config.toml
activation = "tanh_gelu"
positions = "learned"
decay_shape = "sqrt"
batch_tokens = [32768, 65536, 98304]
seq_len = 1024
train_tokens = 349700000
MLP neurons of a small language model. Each row is named by its layer, matrix (up: input weights) and neuron, and shows model dimensions 112-303. Each number is 500 + 50 x the weight over its row's rms, rounded and kept within 0 to 999. Numbers have three digits each.
Before each neuron's rows, "fires on" lists the tokens most often at its 100 highest values on Wikipedia text that the model never trained on.

fires on: " and", " but", " with", " sh", " have"
L6.up292:507488501514477425435415524505412502519530408499481435555540502556519549489530491464559443507409524520557464481544492464426593472451508446390515526519492463554469562530611432540434454448484539503467450559515471505474472595554441540484541545474477421573441502402539482415541516523444479529581570496572589500462497498509533505506451437513476575529447573478578543591444462533481497479582523368512529425519462521565444416527503547610525531483456551651565549546555500531482496428471521454453526438385493493485549582593467474561496428439607532461504599543460518439514450435476452435

fires on: "\n", " Upload", "-", "|", " Historic"
L3.up821:512464468418483395485509470614496490483467460479547523459503506424591489544477439489549482519580576495407507411458449495522438427555544556513506484451479566386515510592488506481459519544467429489441598461511494460468513455491513415511422408495399428533531456430502557562468539432573520544478539490549473513470479550426461555606486460471555488520467441497513440448504436530623483503498481462576453523483606615450565428596449504546508435402493487546454479458556433505558493491473508475556580445392459491452507546547521366501582436533577464501469442419513444436561469485482495508

fires on: " as", "s", " it", " there", " times", " this"
L7.up694:528481552417473495496526476552544461508438521564454454599480504496428569464505526567564435531449505446463434492582500581447545603518523483456468488475499482539511521543481630491490528569370520535512544528562497591565329500418456495439459512538445466485502523456539465574491461599409514532493496469490502513383516601422540536485507530540521537594526488521510491466565553438515505538559478508509574625451624517528515482465582516573524630439591531483415477514464544442454489502453487392559453441478396513515449515563445389490547509480456514529564394510494488461554403556632501616

fires on: " of", " in", " the", " on", " a"
L8.up409:432375561494504398471453433546554566415534532532535509516418535408536446483529480413524538465562452436525462473595513514435542539472531438482570473491564451430394526502506531668468616561444511518453520510533489576481457543445443537503491496489445458522502462597544383556514458415495509521421490498524482543494466536517538532533438564551499485438510572516445466570520510513573553498566567421554492500545483439484574443526465517464492595572599411517427464452537492485596578556530474461427504512460495536514586501549499457530518504519546498481491627433552525511502522467487558563

fires on: "\n", " is", " it"
L8.up47:516478586566543435533469495462583479534553466471566457525521506519446512541493583534486533550521431428511455439507513526435488575525413607566553587471557502466457491544575452486493475503519414374558527585526541438428536527476452498555518463456510504462509516547504457513570533509559492459526502505454481508376474457443455455508486554550490503513534460473422495489512496460578593470467519433450577588463538554540438450441435513570541530448469521519534489508499461458535514453446485485552441531468515510533523566536426371487536536478541466584598446425466519533469396462510508527

fires on: " N", "/", "ul", " n", " |", "ze"
L6.up118:446405536464440415508462469616623449413545435439487434434610521495495491431487475505424439464522495473457424515520477482552467569519444498481535479512523401363519523515489599538600481482613458567511517525529473563508525404526447480523554511492561430630551517484485486484528481537503455476538489484611581537497628468521508506528549531535426523511558440583474527525538497475526568597480505519556608540488539491555428513458545540488532443465544472474507498530511463522535556471568534461452463498548458526542541585605490481488476507488530493531409404520570536536453420440601456495

fires on: " United", " |", "|"
L7.up1335:452503542442496506443549475483435559512508509552469532510480584465615500568500483491598486493552572471620461456442444454534465526454422548492442479451497519533521432495531504461506462590455501490408622508455531477388430566466485480525413460551425423525520436517477510522490571607561469484478482476470468623491473567414558492577448520594546506537504442556504482498572455487533503492545525548452483493525523439447601488454435506535606551475466526574465522447461490521529541541477539499558510561470466398473524486483479408513567444491608450535480459469605521491547409555577486429

fires on: "v", "ar", " D", " V"
L6.up834:550497513454528539544476556477535507571545538558502524525562518389523431475533546474464534539464444532594516420485459403487525572483526428447443463565543548461511515491596504508536505465449500474482486549562518439488474550494462464465419527420517464517529551580448508375481491463522522534494497498483475554457529566530536475513499492529484497461486450612513489416592548470488464566532478566420475495585551486551477543494425566506513453502457564582497440379429470501434585443560459459566566468402492469452572488410440480604453396486510502513449472486526496571522540505517456434

fires on: "G", "g", "-g", " (G", " g", " G"
L6.up238:453518489491575475437501578476578555489510524425471473498560495522504471573487541439388441443479370416582450545521532438515475429469607495507508481499491526572428436475449511547602496498362548446424488556560540459517542494523498548597455371455421507479482580447535503514544543542534488547473534518531532547490486502458596435561569552478503451453585547452451570497470463434516482576501478460445562532481467528480453525437505535449574515442525476517538415546522487604476396455437437508513536475532498500465511500473514472536532533541399518472455480481511443505514496524482482528

fires on: "|", " on", "On", "ice", "iss"
L8.up255:475516522549508559490582543499488400568511537525522463488565449492484452479535526546456518504458423515498502439497453442429524491480569659453529434530522510417550536490483501512441516559501410492517526641592618582478537448477410551481481594532607545467464557524463486470521495474546488478471404447494470476531544510522508509505495527525460469497474621498506464423521627605501480462498483501594616526454520506517516518501534538511478507469515522522479542431473460348456454454537527484529540528497445548573483589454507497501480478513529546478499518481479468478417457426454529481

fires on: " V", " v", "v", "p"
L6.up1150:513498550581506553414464488495557595573529495550495454493576401493492605395585557436523439602431534485568422420469449419467525500465529544484428436578592477382492483494548456545584508476453478509495495501487611529502473556430485514548522487518493392524517542519521448456573488443507463507484503559493552560543519502438451415533556569505485440414511520472511468522542508420487429539471464571451545581522488501469482402460499602567523497431581567559458524551496535581616499406560485558527561524525510558531500489463526462592385502511571531547475511487599487508541621475525527480

fires on: "v", "m", "p", "th", "t", "tt"
L6.up395:448632651446490564495550476489541463559499508466573451518543410469476466416564432450549479427465425460526514575535516350486510482464452424537464455561486531515544510477607503538463488444537603475528546464451549485532451597490561477552436499505466480507398481454576473493564601513463504390528457470582566451542470545414572464578495532446513468465448485547459474530480552528458512503485583510549555543522502515519542504442585467526487532433565504525517501495461444516637394413496481482522611532505463483444562491497431467579538590507410467543489518497588433512566613511464524467

fires on: " its", " of", " their", " his", "'s"
L7.up104:412454530574565475447469466552421505432461388534466470492487502541580548563508480518614471512452502527420479453465511490488441482523442409467571486520484459480436404548525407517534539480538524511452537539547509530484534425429478515518504503565455466495585447552493446563525473478502508552546512587554457568509502495490534531511585560491451462534507511538377543459606639437579523497521485541440570571526490519496515478496542506599501540502564492490496545540525459464469460434533494482456503528426496518551452581546529517512589487471508520464473553460553513461494574458494470377

fires on: "on", "od", " on", " for", "On"
L6.up667:506587548527484528532487595491506476550409535568465490569558512565550320530503468557450515612506453544483522353492504406421604433508575571508541518472577532553503615522490476492528492549488562454492454536488447561526480500500494521513498456557544531531586514419477506501425536454468399334515405509421487534553491479499504473447478426419549504589548571513484545489549536513477520504534461508523417516468485569470526553458437572510475520486445514554493565467544491559505429438398455504456501424539514497561467586502500442483468536515592465425534540510423539462475463548397441486

fires on: " as", " the", " appointed", " was", " first", " then"
L8.up18:435560527496572467423532453557416424533592592613418548464507526490512484412487566454526517443480489476536486550505552578470427518527516513569441457490598538506514479478407410524464504539515428474508575498592508440435455503405571460504433538539490493636449614522581405610551553503560490454515490454509489539499543525446614468503516514650557463484544496491521430439510477518559499488476426441483466508454560467505521497473572532496469499495524515538482439582471513495545470375523474461500462492500481449508456523514456471513554504404511567505557538337418457534451523531469492449

fires on: " as", " to", " for", " in", " ex", " -"
L7.up60:466432505478401552480532527479428475509447453478453533431483501438472420440505472551465481453585413455507368564516542381477586469397573466527518498474532515428472539579498426493544596547559494551486450463618421463539460581474509499496469493482410513562516620455483487441539574404496479558407375437482483478495475527534517400483466465483486459508536532571512424518505493512517514546516503619607579490568472513514551484488495540563537574503517472549477484522497500527570506502541510547414485525428521570562473589492492575551577551432541469438502372506485471491539491435470510497

fires on: " of", "al", " as"
L8.up529:499509553478552480515479526521564472502446555537437508489531615442502469575499472549537518519513583432474454515498444513454496470567518512429548502527502423397492504562432527546494453533511501513564585525554514578599494571460462449462562623512526494548472486528588523529501469543482489459561476432553487520526498484520516535524458551566548501654506552562442588584417566452465498484507403460413575504484605437498559519555564491600482526566573448459434396499485419421461482473504543476561445563515551554555536586441467465443510557500505529567579427553434529566411546484430462586

fires on: "\n"
L8.up935:392537524422469539492511491609460474429508545513487510445480516510594505446475560540512524530471521405556370544503571603508534524520510471540522485454617538472529512510537574497525470494359493420484632561536517528444418559441473486524401421481465564558552508606505411492506523520471456526469516497483395456523516592419527505506488540517489516568516468534550490505518463520522486504417491379526432565439441551547594540487515512468561583586496477549590460588482515489536509483520484502592564409525448453628475472449437408476499472378442485522514523533493474525429541549582539581

fires on: "\n"
L8.up1005:409470580476474529511501459541499458461537504572452519484472464543527561528456515460518484482467506472477421478500527526433495543520481542558519493409535519488536431505457512432483521491500475435453566572570492475420394604368522491517468424483505490513483547578514419541537528627530412509465494446490417434479468557415508404517508575480535534558559513568538413525567529553463503534439448452597478573466505513517584467443528503517532522562637515551548469551542510529595459464526465517542517483534436497525608475450421458499586557461542502588505489425463496476431493551500587579

fires on: " and", " ", "\n", " |", "-", " or"
L7.up1424:542485484438514482392495480520511463535534562561489538558553553511393399505529483405462507444609536427600499475485491446496484609564491510488492533404515534440476399566581535435478515529418515514456433514500441489490398504525526591546509518478518494506484417565530453587500531480343478523589519586543531446412471576483480487486633471513462515456452450484507522476483608426571459541502447481461515461417406538453574517524500465529474391528428450521456524603552471496492487510476441538524413496498518523483523496508461509536556556391518523477468450447564460415546568572498478482

fires on: " the", " in", " from", " at", " to"
L8.up937:421410585555512450519551438552463559540489500432484456523523538505367511511573457426490575414410512446555433461593555459550467560449515426565586422516441425554468419534553515505474533608335491537516414556530550546473466461499420507491495481471524516495493536539422446495466504523533560533476536506544503458574479454510484525516510551546452531453529440570407502451506531557512490539492476464532484563413532569395585522595600503540481587490615543470448427529466523463508513457488453396616525510501457539579451471559455477557591499516447559527539479479562491488480566486537615512

fires on: " of", " |", " 4:"
L6.up678:471439599494570528547488491441524596386462540597470532483460511475468465517442495492467560498524466395449522579484534380472554569551486534456476547544481451385408453531544500516556554562492508464442431551510530537565474495485494545479479511463547545493449532607572409486562505522541519559518523420494489545563447480443505419472432501550445506556495502462434497477515484567529537516563486492461544524536498462543637419540610502470473463468558459495452374396376423456564563519499442405582570487481532497527553519545529503494513503557552581413495446464496443504409572437500578532

fires on: " the", "\"", " his", " in"
L8.up569:510411505385594506551545490521507525353600472559480538586405525488437538519604523504504499395493526497506479538527509446503453503572520506557507432486526472466465578495495472519608551476438576446529439432554459509489474595506530498556513586506497591529502559519521438468554488475520451571484489518501480451576425532564488534555463513418499474451471476540419462431490571544578485484524470492423548496453474518538606507501599500572527536506541544518465511535478481441540594472476432451493519503544470507526591529480496511515470549422529548520521538444522506521458527499442605499

fires on: " which", " to", " while", " and", "s,", ","
L6.up1125:505541465510481520537494568470534454470430506472557538546495539531500470473463504518503456563541496423513441463548372517423519541544572483446477484437581532512502466480533596511489486481482522421428523437444565495480451576439522422439418509581471522527524519501517497578516538539491575489552554436555508439414577496480612453556435435450492555470490489416469543542469601517519601473538577562481582533556581560457487506581545557482581577455571515528502449479505480512501497423496532433447494511365569482518462555469398498448475553535463494537554501483510564501482462498517465539

fires on: " the", "\n", "ing"
L8.up1172:384520501407466481493503499415474476426464485557498523477462471544486442464589555486471440548444496510475508458477490492493569427504442458598397475448539408528544549520457532468548516440456435470468551596550447488509479548439512489518439423468578510556516546553479422562548544520494487525473450421534442384545470486429593536439465565477448471452500564503439473533529502533492514548508422500531497433471394528497545528467507455501592471565486430520542515614561461594480445446599541532529492501623390499528557492562448471414601541342418590491516464538533450543480481561493504541

fires on: " and", " had", " with", " has", " 100"
L7.up674:436522553484502496385442525556471537512458495513484443475436482551457454535547517503536521516573496522548530421512607384498472478504546433489556535470454530496523525577533559567455483526511425485447470556460453410512496495593483571528513531520445405497481538439515533477496471487377498353540573497459473529592490558539564553462475452517507586621530586541454552504587504532511496423530526506510431510502510545511561422448504526541500460449493627516502468516520508519570572473571463579599490531533504470589550494620512455483477395476609410467430543495534526431429479459453556519

fires on: " |", "|"
L3.up1457:524520485506433450389490536612503530484460502514441476393575533552448557457437395497490557518618514487473435462490528536431506449553544636437524504493551480373528466465535555552449500435462417491452547565481470483523450430556488503455434438495462521482494495510594425457516486447495533497461499446554468549491462563525551489492472557572490603545464520517519446493509481600581563595462499560547497473540597598521567430451537539496579487401552504452471613473519443486509394432614496494480461495479493479506555603658495443575476425465514556526554489457512456552511534503522520485

fires on: "==", " to", " not", " ==", " in", "\n"
L8.up848:492514560477448535495529472453424535498532526537520444464528478420527474500562549489498412532479424466535513494487407493547476540537525458420368452471514524514555582472523428521510470528421489459460570532548525595540555531358528484543524551543500519444607534559535450558513443475554519417501419403430425492553524513445541442479427533485519428498458491457433511511539532505576520521455577429539596568456438463437485491517476594586557477449572525501536532447429431509471507439529548532508485585374409577476527475596485393543597566509548648565470510446456413570521492553521475448

fires on: "|"
L3.up111:468549475488563578546532495483495501533470394437451423406541481465414482501502432550519474463546410531498499398555538519533516419534600558487497556416489454516503523480579612473507482575452433433457496498543560573441555548501423499516493533580494508455504556543651391540509500488412481480432401470479496419441536519498593476442460585505521516549475538475486432504533515524537505505569469489477425554500592612558529390454524511469480489416565522522515596528471539423459471451547505464423529507457524480532526570581525399552499505509552461542583400504478499535524550506477490497

fires on: "\n", " the", " an", "th", " \\", " w"
L8.up1043:466479557444556463434502641423463538469462533503412559535538457501474488583517484441553468437454464529532464517454489468503573526453488523569454471527547531502526505546505512563437560463441522531473506396556482563449437455385580549458471516519494482519547572418525482488528583481529464580458528484460425460472520531413510490557563446443481653468549518454510465447497497497503517566509520542456546514423454561509548537463470485587586554444566473573516441459481501461470491454579524509542489468547497505521574504529561460505522421417413522475569487446534454456455464455490533540

fires on: " and", "s,", ",", "),"
L7.up302:489455470463559534487402527571475439463424514517569529541444501438495511476504537590557535488436512450559499404541477519461454493618532548463476567452591400537540486492465519561441526490506474346522523440437579465509467561391471495480408518506430539602413418461474564464451511497453452524555593545522487526484490522534634420475466520497432511546546516522463457515482590500559587551507441513492480544496482500516490434492545557585521538450525549525472496481541428535513514464480540458503579380453512528585457539439526419523530523462410488598450375468439565377542503553471545617

fires on: " the", " is", " are", "y", " and", " election"
L8.up678:490547584468470434502456543508409474506510439470563460569422506519443517524608552516429481404601529513547449501606478529450543608503558501550509544539556442446450446541525399560520469544558493467586468568480491575532485492519452510525408594500511435475510566449524493493539451471482430539618530404601472508539465524560518465531471548532444503534470518495551487406507473510521488556478524552539583591437569508493426456469441535530554536478486401529556442480475504441483468519494444494468552480489480548575485521509446459537548426505387516511575543526513451508536507547538514469

fires on: " ", "\n", " life"
L8.up615:481443586485476541479506541438515480492460576597571566521486509490465482469580561463524528453517412543484489419548499427458518566539466499537518460486545527448575493539515551447448467506498548376522546519511595484452493427525405525570480447531513494456531502534528471498576532536471560511506550554548497539506436560496424423411603514476545533508464473486440546511478562493537455448545463395418501484463477551518500490399506571599511503437553443504443512460527440498508525455390551494559501512466430496602500576549444492531529463499511472412518408420504504479503470534493500551

fires on: " has", " J", " j", " \"N", " had"
L7.up1523:459421603499452561488497495587528511544549521559593519478437601519537486461458512448484560528535566482564493509556555406451536518509515508483508501553448540463476435466643590542542417515444450512493476556484475474489473523534532481498449498510452441519558537525594578442599558657412517448516518489531561450453488573442599501458459507526498504529524440537550511430551458484545489520509519490547535572475483534534602473480508537499412518482535540548439582469492487517646458480470522575473505518482471471435462458564444532542556466551539412516403445552523431517519470411561594486

fires on: " would", " can", " to", " will", " Dep"
L6.up755:413421572487474499494423482523485507558462502493507401505480478502497524469514556480505488574446463508503450438586470464535480465490585425424510472473448569425607541507475384564490540437469542516388588475447474608536591546518522489449439471553401352497544534468583515582511526579438483497440515506548467512567392509441484437451472490449518437423521545488433576443545469475599531478440556511587513568465529514501496506560586501631559583463509569631539472487521432523535514460522513523551474516432423497465498480509395417567565427519547493600457463491448466436547486468566479552

fires on: " and", ",", "s,"
L6.up1328:499490478507545528624480580494535446523439494621539517479463566483467565472439455607447449518555487383521463532567545511405541436492573452502494450472497528392540492420517574603487497529452514447526509472447506400492500547515527371508472527469397520484562458464503489550522500516509623527515507498487537495558473555547567400525487566535479541472488508485392515506498529594590486541431436458483536504564424496470550526465472539597450564489512458428460407503488452459532524432460516433559413439486505442517504572513545447527419530559476491528577473564469500418489445517447542551

fires on: "9", "6", "5", "8", "0", "3"
L6.up1483:469517465468484433448470509530444477485447536456431465552661480507472518455463429414549438411557470514467411437549482535490458463513498556488438431568551483538524493510562514547560563476497535468454529643496451511505466506487508466547487517427459474506493484585518404438520550529425544403508471509442520460411506488453484392484547480534477577554529524381456472490434505550466448578555440485458487502424527402488480550514415560546544461489549531491479556516423486521390380454530488406463528568482557556521575501519439556502512410435434613524551450354575575514540550550545585559

fires on: " can", " may", "iz", " will"
L6.up1415:472510646579454457420450471531547504578440499520422568450568484535544535521522570434532432543575395478416554498560584423445416530523498481504427504453461555438525497437560405527575620530525498501440580524491432471529448467584456439527517482458457447535537582549585537493521602497472494478512398499547452532422493464432495468441440479507440465477538523514478519522595502547485520572553528503547522471521510457536472417504513530569566543461528503534483559516494482430516421471590564523467502408393580557555402461517444471481583486504440538562480553543494491428553581498537522556

fires on: " of", " to", " on", " in"
L8.up374:503503559528511504491530464408417536486485560447450514429527540483499464454532572499463439453462408378474424490564488472415472473457552511567459491482563432405538514615501500539475592499513527451473537510583536565518499519536515503525507492471491580543424481597554449448526510482474458485545493413530474507569483466493577439440511516491446457540541544534447485489518526486542549475550526503520584492525506520503588452539502602564511552496567484530520428525508562523541549438539465539545545576425437584534461519500501434500492564545449567503583458492478562565555444493491594560

fires on: " in", " on", " as", " for", " released"
L7.up420:475455519536593503568527500478586434433538506552439399532541555548640558617530510521538452496498459506549497525557578535447552537438524524519521562458506509388508453482503639535466478631458565491523523514537528534528544469482527501497441605492415529506410416528491533554562513576444488469515445493510535514512546557584584493537502520621448519595500477442547526418437451387526534462514418466587474545508538514435563471414565477427460440493459535499451454520511544537517527488604472381475454466432539546492468654551478426479483521514470494543498510544499497550506562498486498594

fires on: " can", " will", " has", " could", " would"
L7.up432:483449540459382395394468472543566509552421455537516511456545512408516455467437566425543435496472489457424455498506512442481435534490518460489524505555483411424507510464527456532566603569525574451493579605509471495463467492521509479477400571548419456519500533571417500485536554514513539541437466519534450547475491530445533473510429466476451501487454428502569494523505424531558550511469526507509521554521506549533438460502616531481576477478550558528503543580474503502673539410517421478491457489518424471460497512482437488520439587546463490531463474463487508430616507486588534526

fires on: "9", "8", "6", "3", "7", "5"
L7.up1505:532536479481526464457517499513438539438456395499451456536489448488540548536470529502643456471516421518436425456539536540480551561439560541568447488533502392524510506562559523512558564533449453456374481617445470518420450453409487513497517566510461452512531505517515415472521494454406544517542435457605467523484520536479515342502581575436521523520571610541510477450480522479542504484560410487489551581488539409548559461512436557564578500455502609557554528485529470591484433472500501428566510542503527525574539534523484462497507478498547565576530451367540537486594357515484519540

fires on: "\n", "'", " who", " the"
L7.up177:463549500507557471453507530587576427466478443559434558525516549558498470474477468524592452555514530418534462453470557539457454534445450517538459596341458488523483429480538477529475521478532480512454588471534473468519357573432537527470450432491465587593435559605510483567483475538407426501572482465498428524506509543390467533501505548541594501579483460505518428459458450537517602470445468492572571489428498509464519475499466592502574507484502504534550438534500480616567468373595512455575522391541392477478524536519465400459570534400446562509552477506479486513470507496500513593

fires on: "\n", "s.", "es.", "y.", "ing.", "ed."
L3.up546:463542448482531564536557575528452466495413546607513490415520542470447447567555450457557490500543536471505501464576442470623473447552456545494506455464526491497623505478467521555540486451430496476438493530539552545418444577488527589485510509521441479497509529512537443588461444548505420463428445477541429470491524478437481492450414504540546555575588431557471516506531516593521473520577455541493545598456543495437609514467421501560468510471496515527554543494491489516600447535428480491609487440415500528502473442470471407498484567528525640562583441482508505476533405459510504476

fires on: " l", " c", " s", " re"
L7.up518:497433529400503524403538456501531538561485438496490495470438542460574509524549417458528519442530477550532472488448465572447631504505495559441527573479522482511583463507511516491514531549447449415561485497528466587461478507562565470530446463477437402530539590461546527587516507461487429451505478477551527461521523597564541434583455562508403535526574527538497476503528562419527435502466427441532519456452520528529442534472589481431482550439502537545520443504562550538454413431560526543480538413552454482567562534485473492478457531503479530536470449462439547413529474490510553473

fires on: " his", " her", " their", " Her"
L3.up959:437471457503548566402556552624567453511452476490476543430480513480497448538506502416517433470500462525434525513464473395478537518358531538423600512549449511482415500515458409511499499576543560461403542553525528497527531491432547602449422473407382478486534478546519472456480494514432540572526532594471456535529417527516501486478545538569462493553525475590448541391508463534523559463538462440533518575533557518538547463492579495575496542418533530490573484574518553517577455403464426425531466494500531541537497496510532441512519430495527467459547537575474476525553536478449513401

fires on: " in", " as", "-", " -", " a", " on"
L6.up454:495446493438461495546532418474464565447497548529518466399550482366524440510429540454509544526502469419484475495437598429511475548457520490547492519494482413368483600503477490567443582641485613587554528575508563525450532522516501474506465516461499464429461491563431413571599479468563544529460565463553533543497569505558460528448484537490518477494575495474499489522497467487530583629552481541554521438469464446557570490558445513557519536473443501515462403456537510497503513520560414499493523442510523509454527488546509358513649536497455505499493428536448502520493542438536531440

fires on: "\n", "-", "/", " in", " '", " l'"
L8.up1099:416407454397533536500484492499501522558422448568560489522478477472503394613433524443531567478652495471437477564602529422417482485625454481548525498463517350370420460524597471488489540553389432530461603541464556489539427554587595479508515415510479496565466457575455474471552511483463421513534501484551535532446541511497525497496496515522561475522504515456475436483520469511547594525535493557550519492489555496534561406499539440434504506433487538502527486433478505474513479473576486580473489484431499553373505449484496506457616432510490483571441527450572514435472522444599465471

fires on: " her", " his", " His", " is", " its"
L7.up1432:491481484491493497447512510654431446535499468524528602518468548489539386574497460517480501506470529497523512431474399491539485535502506473429495491554484570385500415564540410440433468458548513410439491521550581484532451543541521546496493449454442446491593431566491567511525517452512510570433509540524404557475454544426526539464541453633422498521563504520525522452532492561545528518532485473466547544460500486530564553465478511499504553488457439569470527483550446442547429408512451470472517517467502547492523528529468496432519524499532499473478533515548522447519564471520560457

fires on: " on", " to", "T", " \"T", " Ab", " in"
L8.up430:494489546457517459430552558521495462506517537516487479513449471554422455495540543426479433394493385493498435418490467476545583526452507562588491507447470510415396512564550462572605510475444596464493475525608520544537554621525516549496449544418527520531512516617508442535447512444459475510475532476489496508555480479473504507490482626498460484525501552458468532506465447523486572471541483454486538599545477444510552451419486592583526486548577487532495498497525458530522560432518455562523523527459437544532471413521484444532521516517520547494443571503461423538488467543546621413

fires on: " and", " had", " they", " who", " he", " the"
L8.up710:495559553433483492596528514516488552458475476475485550527508532535507497514444542493572481377613517541537498402514415508446489516484518441478505443513516474455508480523589517506572460588527494536541407571507528527524513509473471477499464470507495333545497500448550444452541569451468381492500509427496511492615495528484541471519408436473451546538524543575450516474559524479533571509562487453522588441311459494478584512484563551494542503489469539520419513532431421487586522456560512441518544565523513519536479486642527507511553406521501464506532460516506538488532415512472508478

fires on: "\n", " 1", " ", "|", " 2"
L6.up591:569439551489434538524509486516566468472546493549421487452603510438446535597570490459544479439459437478472510461493502467400482533580522614450489501485525446497438478561588423533557504494514461435499447540556558510547540525441509559528522513498511559466526495494442417471514455462436483569423611433533470455500572571434404572507566578420553576542603451595470498481487585574583535465588467368422492543485482539564510474418487510520520491377447511528509542432497474427495483464534523520615461464489505551477567474532448527566454419473527475523530537529498456530499424598523493538

fires on: " of", " and", "on", "t", "/", "as"
L7.up1453:429552581527630471451566473538495461473493489467541561521573501438402430461480515529450557507510435467430540462592470500481540545536543493434533503546531469429463543586565547587511530595428496469495544516467492488452474577549456462453488502485523503535491528526588525522546476486537491430509570480477514585475477565542517548402502541441531505589501524587485531492568425566554584484432472427484562581438529397525525538531574470638449485538530487520554425515474447390523503491518484494557424464458454554538446529592475525512580424462552528516453379502562579517408524525468467479

fires on: " of", " a", " the", " appointed", " named", " elected"
L8.up1388:372505568472511524400533548516478474581521493549386508451460494570579422509500503474553493490517447364510452565505553516410504526441573537533486569473474488517472529553477466497540447542558434539450562562569510447463415581466497501524450481480572502533523529574560445570601495425525522529548569460493424511490486467511605516431477517520532486524520525571441409480539525553526561517436478444504498547373512519488604542482531507457528483510475456464579407436464494551502540479515422504477572508487405539527529523500463524488593524414521556554420545424466414523508569488509537431

fires on: "-", "==", " ==", " career==", " a"
L8.up14:486439444439543538580488474566436466547455490526498477541600469407437392578470548459529540485527449553558475482535470471450484445519522451558481433452473495507496524459536449447545564507465542533459435518566474593497522601377442574499451503510470487578587499636524406566406507409487442467496436530467460451492576499441499477430457462439495564425503494468518498479503451440569546511528502505569547484460557474540558563603473563488466578450498546529547459477546580543562454477498525494572489413389344547431519494462434411493567498523586557571554459486556573514472479511498510510

fires on: "G", "\n", " k", " w", "°", "-g"
L7.up319:578487573537567501551464580448475474513524413438443517458588534559421457572563494475545454435521463527547458486579466444444548424476541420501516523465500497603578469493492491530543470438401512417545470535514419541443490508490561534553422511421447458555564472465521584534483534592420511533463500462439520463526485483411480491479536474555547589540534465549496515409505610359561576548498481511456477519521521627497431565512459437568521549468551541508550500458566572474445444453488490505526554522591465413494495506537547446594515515578456549476574478500481533509516494527507533482

fires on: " as", " such", " called", " named", " known", " the"
L8.up482:525542491514562569445562513478462530434524534593436431444478573463501458497480452511522486490504452520500410442555572498448528472577550529556497550542470457477559525529496401503507513554534547525557587485535532498514525604463440455500568503474469546581541512478419574447528479522462378498573488442587533516549550501453511456600560465549524493550540431453538482572494574509499467499464421543536501485485528559442467512456509482491492533574572528460500476553523542436494533416472442499455520505509622562563495499553462498480484480559481548556468430584496427474499419407456556509

fires on: "\n", "\""
L8.up692:370472659465444504530509479589462479496530484515508449586511552514518543430459539530547497484428527409543490460448583542422450524489507481598601478424538533468511450518442537410541535522481475442524586522579447472439435568441511534473530462505533499495498501537549494459534481475447545547466517385494522395487530529426518481462484457435546526541560494587475447493535512635557496586448479395503535587478516531479530515417538476524558544525543482527552401534471501488542514385480486512519508503546359468542528474450448441483553555378569525586511495430531533539392505546551643547

fires on: " |", " one"
L6.up409:510477402471509483487494518400524459476556476456423499384566518522461510508442468569542521410431509436561472518497485486495484512492550561415550496553543522437417537489575572524500490424586448532530474488444474466496541471474452554552613385411469450595525530528577447488524498561467449578545645420481569434489581512511490554532586500552407565531512528448441454529458502523490530490560473475564536504550546500536514414488536538419471530409494575512511482500405586540572440472501577500466492458473502385593482579611573533505467425443526430537524470486530517525549447469460453415